config = dict(
    num_attention_heads=5,
    num_key_value_heads=5,
    attn_scale=0.177,
    tie_word_embeddings=True,
    init_std_up=0.0395,
    optimizer='muon_variant',
    lr_head=0.00771,
    batch_tokens=16384,
)
MLP neurons of a small language model. Each row is named by its layer, matrix (down: output weights) and neuron, and shows model dimensions 0-95. Each number is 128 + 32 x the weight over its row's rms, rounded and kept within 0 to 255. Numbers have three digits each.
A block is one neuron, or neurons of one layer that tend to fire together. Before each block is what it responds to, as a language model described it from the Wikipedia text at the highest values.

Description: Mid-word fragments after prefixes. Word-piece fragments inside words split after a Latin prefix stem, such as con-, inst-, int-, inv-, e.g. const-r-uction, inst-all-ation, int-o.
L3.down81:105100101149163170103169133082067116177126095118092163110104161137097067143140147101147164110157121118154103063128165115183106078114171135182157098152104118139170085085122110119091162134117155110148115117109099119081144114145177131155151137136142105181129091195165149119119102145132087088
L3.down126:118200133171133162135154162120166088111071106113146122073121122137158002158202132147124148063166136158092121151133152124138165123124138184138103135103114086117161099143124173084102125129119101137132109098153125128137123159133164167086147117117168122125114161165109134125121108059215111073
L3.down340:134129072128169153140120145118139152101108151162131120178092173154059133111089162152103086069200160152156065079122182156187142170142195096186054163138171153104138138197096120122150121152131124110099119165159112094119102108120125126107114108132188092115086088120125107151188117117084101102
L3.down431:091122149071149163104112149124161099078150131081123089116113166116152087070137149160111122096116102190150045107114113090167173149129134146173095148102129152122201137181140133091127125109122144099146108092112098196088101111155119098138126095103131105111131085190102171110160104163194198100
L3.down444:102097122097139104141126169145089098041060125139102106168078115147201072108152100134133183127153069106174163166101163100090118120121130123136130079142153136186109126112196074113156114191125136174185119135129122108110111126156081147134123147109095184128166127079141097042121127114134114124
L3.down510:123145134193110159073048140080044078164153087098153129103094131152131088175105136159128224087072133140156150141143128101120081123132122134110146143140108131101145130115157150105131162133179164067114082164183115188124122127106104075112154116115134121103123142129152113096039099093080096158
L3.down549:090075095112112065092108103109114081068111134100172154152082120166103125080058088146163139174137107117121075144132191119116121153134076083135139143190155133065143123172101130154142106111208083097147094161156127114149151079164096132123174140166226097114126164122185139104113141199125098156
L3.down591:097083140112109115114078099116142182107099116185135121170167195106091170162105169100088129133095091120144214089107149153132124137161159111145185108169141114075112115152177146150133131079146061102152080162118146153134151059124224105112093180150146131088156138153186118170099136147134104101

Description: Determiner after "in". Mostly "the" (also "a", "that") directly after the preposition "in", as in "in the 16th", "in the quarterfinal", "in the north-west"; weaker on scattered word-piece tokens.
L4.down66:175141106174134073157158116062116133114109061115120115106066111120080149140129102155130157138180139129169155084150117110112108150112149133165118118160068139110124130110112139139138127133134120105138108189143156098149166107119142113125142076136137124106079201117132140111123164087118131128
L4.down80:173200112118140085138126121135090145177124166125149116183168118191145139094130126110162194104138089138103112083120055086111184158120163159119109136141090125137117077135096107146066090147170178188106152121149162132182122192103153091093129139076112152125111094197135124145139109092069140100
L4.down156:120110115088058084153199116144129121115123135180125092118154102175137117111141051205134142196152100052177170055113143053091090097114128167154118110092150105119118119147127130101127147128138099099152198145138136130157165120133142120138137136088148099129112133119078162054136101152095151147
L4.down192:114044173166118132096190090169151115180135144138067076087170149106053127120167097117103130078123156164127109087076114163151187088172130101167112144125094138125143129190145133161099116119082131111181148135169105135148115062052174142128163109058131164115095103143116100118144162103130111130
L4.down343:192091112085153154139141119131123084214133182120085115147110100156082184165138130172151101121123120146073191132090140157079140184163138116105118159156144113146139140173130068120129089116134132174141150118133119124159091129103103152071174101147067073144129118061096110070124125125196144165
L4.down384:172130150132116087129068113102119145186060100128170120145133177153100140141169079124131062152110183176134165128095160143162044173102165117122120138164152099120093090122145137142201153124080113090170129124127115090105157134123167103141083070081150154139154134143198099070158143145167139142
L4.down472:116094166092143135096064163119179133172158196104139126129119148118181160115090182130170168125167135088131142143106155123106100119088147132135117107098118077131133078137093119144127105121093114109086185118184146116149170103188141130095104139107144164112152144134102214078061150180105105183
L4.down588:139079079085160138140139140114102127097101152129069126129147102156095142130094081089162142066111181141096170101121152118174130120156151100137174115058092068093121117123186122120113145221129143122067163109096162138166124192146110068141146192150063144190163212141151106159123119097129133117

Description: Word-piece after split "a"/"in". The second piece of a word split after a leading "a", "A" or "in", such as A-w(ay), a-f(ter), in-st(ead), A-c(cording).
L3.down72:139102135129144144103168197107150133084164123127128114070169117167141187109113079112048134071128141128152119078144140136174101097047083187211152104173065114054173121134091099115137147122120160142151077123117169146099091123179107145094117136094139081111176166140150151145176160099155101102
L3.down212:090149109129065119145157133177168160128173151146151117116074109142123185104044152084083125167155139145147130085128093116108088123095090180106146163101086147120143100168118189157127165114086121201099108108128142152149229105157164110131084162111188125153147114158121093157130108216076147104
L3.down214:103122100102138168127125168131198157063132143170105096140135129125065068139145118176087119131091107146154127173135129116078108168121133105123142104121075117168129101140129131127100140141096119137091078101107153140139124142129109121147136149149118188125087099135145120172143103074117118081
L3.down228:133102129137152142157187182075126113099133119197106126067103139086096178073071094115168099153151185093087133103094162147131087193077058138124163187133124094132123115163098153146137129131075107133108155130128098143066117098120133119109129196058136147183128138156152142165113155172137072113
L3.down264:104087141120129139109126147084159073146139079149173127110121127152114192134165122081179148115172145109078147102180117117113089142111112108132155167075046106161180117156156078148152151123116096118143203081096158143085124136143096152151130146124168197146115124114090128117075097100114121117
L3.down333:150108122098132086136195118154187073068125142106127143100078130049168164142101073147176081098142130088150145048149126128140150139192097101096141124118128111120185188168148153124072118142129069128109151084163144123109162176186101140137163130077104138186212072105138151106164135137168147154
L3.down604:081116144132130129118150110142143105127143140166142116084096076185139117144120064164126144127107179042110191070155123076127123156105097164187135152124094160123110040127108149129131070146161116133110111129102130077088105116122056122174152142113170127226075123213181140124171059120158178177
L3.down612:097148167155136124077056150184074112156141125099082099179145146145070126134130150101064160056094143116128125190094126122137098139136136146191095153206158151152123079136142167174112082095091138182137173131109130116169128136138092159155083097153116171073113151134078122108126163102155176085

Description: Article "an" and word fragments. The article "an" mid-sentence (with an elevation, in an attempt), plus "in"/"In" and second pieces of split words like F-or, Not-es.
L4.down11:154137120145059094161088185112129203123149133126131071114161151148177145148105098074093133160178120178125124133143128126084108146114145143120114102150148086155171144137117083147135060173058124138162154084119117136095131144158135130181192200121127149106160096099144122165108110136151096165
L4.down76:160148149101138066148126151141121160113137158090185155106136155187109137218105230103132062137129163158134133061156140163104120154147147163152122077186108081125121100199108152076127102044119139190144173153109063148138109137120109103124160114121119179109113135160144074103155094111096105140
L4.down129:088157144161166098128126088133189117104102132074156083103151098086187172140113143131097108151130122183137120133167100069152161130115090074129094156185107115156112122128185124113166129127112167162111149123152137155110173131159138107115168087104115155199064076108092131114134132119129107086
L4.down237:131151116196113126126072170131141172127199091145108151126165112119147159169139136070121113137088190170142071059111127181099109185181113148159116101138152141158132143154146072135093138178106073069070097102110126125122135116155174114117179135088168092090080108123070196130104132106082133139
L4.down295:089160154150086070206147136130192154110144103087125154098113089070158160147116063078118135103161112128185111162175123067124148152168114132122108094114143132111114106124111122124136125179084136081150190118125133134107142158170156143121102105143131119095108155105094148095130136135167142127
L4.down350:125108132160113117144123116110130142142162092095141122160086152139125130107097131099115097164089122204101149129136134167146067156180156145076111060144133127164100203110148144138170114116128059058133111124122095155164099131085116112121111113110067106190151097109112122098118123195098129152
L4.down522:120140135169132158119136125125146104109058037083102123104167182159113145131140137154133085180133165109115131177097130156104084081192161142144135155111105074169088134144114105101141083157086110155162119109100140158121147157031092082161189131140094081121060182163171110163178104108154098096
L4.down549:143175079160152141155135105137146137165124130165134104144157150084084136098099198120146132146139131122093140068142147127084112116176104148155158082069160083106111140160118146119061081109110133116144147085160084223162120131110129123073213158149109109091167161150131125107156103197063114191

Description: Clause-initial articles. Articles the, an, a opening a new clause or sentence, often after a comma ending a date phrase, as in "In 1971, the" or ". The".
L3.down200:147107158088157134151166110102135132162076058132140196078204137109119113118140174146169092077132070109151143103121125109123144178187134130106055112091137107102100136143147094134137083221161174126159137125197100169136083120140165061077105168174142109110118083098107088107150114166101132119
L3.down285:064132119139122146123082127107095071102125095140064139146104106133181148125119123120101107161088102210135096078101137127092175108149138183174133144109135126071093137126198165110179072118128134162162130145128153159145090156138146162116122213117103105065142137080016121154121135119107162152
L3.down372:106164127184090125142119074113054198146110108147111136100132146123199100116155160169112134112219198101099168086143154135160170122185131116170114150076053139127097128100144129072155113104124155109175148138058108106166164081089158104146059142121165107094124131065084103123174127133144155083
L3.down384:133092168083125127164086076127102174123062111112115151102133142109194138106150146143132146179112133163111155115102146092065127141180199167151150159159146091125080131128145097081135089084103170064196175073118141154131136119128143062110180115171116104106167150089083137115130121122042162135
L3.down413:136120118096156143149192133137177127128083150076115140132109142152140139137089116093109157134138070090123149125198146206149138126093098117109170131103079106105047118141133104174129092091134159066108069148136139123140143109121159134098148157170146137128100108152123080124115152220047200166
L3.down523:120113149142142154183133134171145131145129129134105136051099148162174121162106126072153158170152146174114156095126116124079196119100169170162112141103059121131055097156110153174148175112072137058099095133123081168166175100143192092102130179108101140204149143118111207100145085093138131199
L3.down531:098094154137132095105128168101159090126123101194155140048159169117087095133164202131163127187172118131108148102112125098204155093157155153172113141163116106125037161089077149089132130120144110155139147132115125137118104128185111127113149109178135138121073148129094126170101149133126113151
L3.down534:138139067109136111159114199156095128184128114101147162097109102152096159111145133153114098131156144095083173083128165189082115147133144091130085143122169201127063136179113078134137126166114180086098127104120140103159150157090077130103150130150095124089117177076119129168099134127121167109

Description: Mid-word pieces in common words. Middle or suffix fragments of common verbs and words split into pieces, as in inc-l-ude, estab-l-ished, inv-ol-ved, serv-ed, comp-u-ter.
L4.down33:123078174160138083069174069131137094158129107085161136089134142092077153172158096185110125135100120157134148130105069145138099123123101160071161083138108096071134175150149086113131143180142148124090137080153164141175157141126156135141141096142150117087132117076088104129180080048148131158
L4.down140:120138139097144152129177121120144140118096099099139078058157061122108089156155212169106110031131078125094092117161110091090095134107155098093159139117092121133121117079147115130125146143144134152146152153167148122106157107157198116154160161173198106083157110113098120182166141131153103159
L4.down179:096094165110120094147145150104092150133114142132122081085088157125124090119153084126080162128092130130159169150143160140109202100112141151138111179140104143112131184203157088127123139174154146164104130163086160130162151141195093097119115152115134147157137151106095066157124151112144077150
L4.down187:167082119115155138135128134101124155131200084108114100080135118140064108075107189131105142120107149083150175128104133140104133109142164148128118092118113125091093183151150213095101109129147166110101098156163102155151141129053137117112087173077132174144120175144109152167127136146170109126
L4.down411:126163109121164134088098119165103131161156085101152149139154082144095120118104106102102122151114124082152129109123133122098136092166062165075096102111113124156118167107169069087149086170109115200114143140203116128121132178185108143112165162189103086153125141091126128182222119127172098141
L4.down433:131160150155083171076117169161134140081109126077127173159114110138115082158166084107100110125117223114116113138168124089122157117113187132093121128122076068090141123143114156162139122075119125128110088141114084114077121178112135137159126111187165142118123124124156124093117056182133153120
L4.down448:120078152142127171085153117136095091140106151125144121135126132162102102144143156122124157147100169147082103146163157085063169186087127104093128105119115096123144104093173104072125098105121159144140119106191211134185112075161149142080066060127100155125102111138163131155111089189084100145
L4.down524:103089151137007138099170145131133139119156123211152128129091171040113116141158160156132061139136178162135112139131139198134163164126094136118135067162161160173126117169105087102054158166140103108130107103147135080100161116189122130139109121114152112101103129134105077148124150078150132143

Description: "in" word and fragment. The letters "in", whether as a location preposition (based in, born in Paris), the inch unit (196.7 in), or inside words (joined, minutes).
L2.down21:118157124144163121156176150147183088146115118160103159070132145092118058176100155056073171124142135115153148096158090131149151135147121164123149070151130110189125134154157099216096127141072128158131139103080125145084128204132107113227131184118064171103068156132127121118132150131136139192

Description: Word-piece after prefix. Short middle word pieces that come right after a split-off opening like in, of, ins or h, as in in-it-ial, of-f-ice, h-ist-ory, in-s-pired; also the after the word in.
L2.down145:091143152066101075170130048146152163106099122140140105146090080091102158139115034161163105137143102083181125123132079187184092086101162143086111129156122120131175140115149127114110148100087101180129127151090112095097125156149141143189112122093141144166102110139160153235088163101095131106

Description: Mid-word subword fragments. Short middle or ending pieces of longer words split into several tokens, such as ic in insufficient, it in exhibited, ed in embattled.
L2.down631:132108116207129084100125182115168133112135094145088096114142119137167141094154149162108122148106145117158088078096130055147158094140092107121111116174162166130083138155207128117180114181170076137128066157147103104125183094128100139125153071149116175149068118130129151038131155120154152117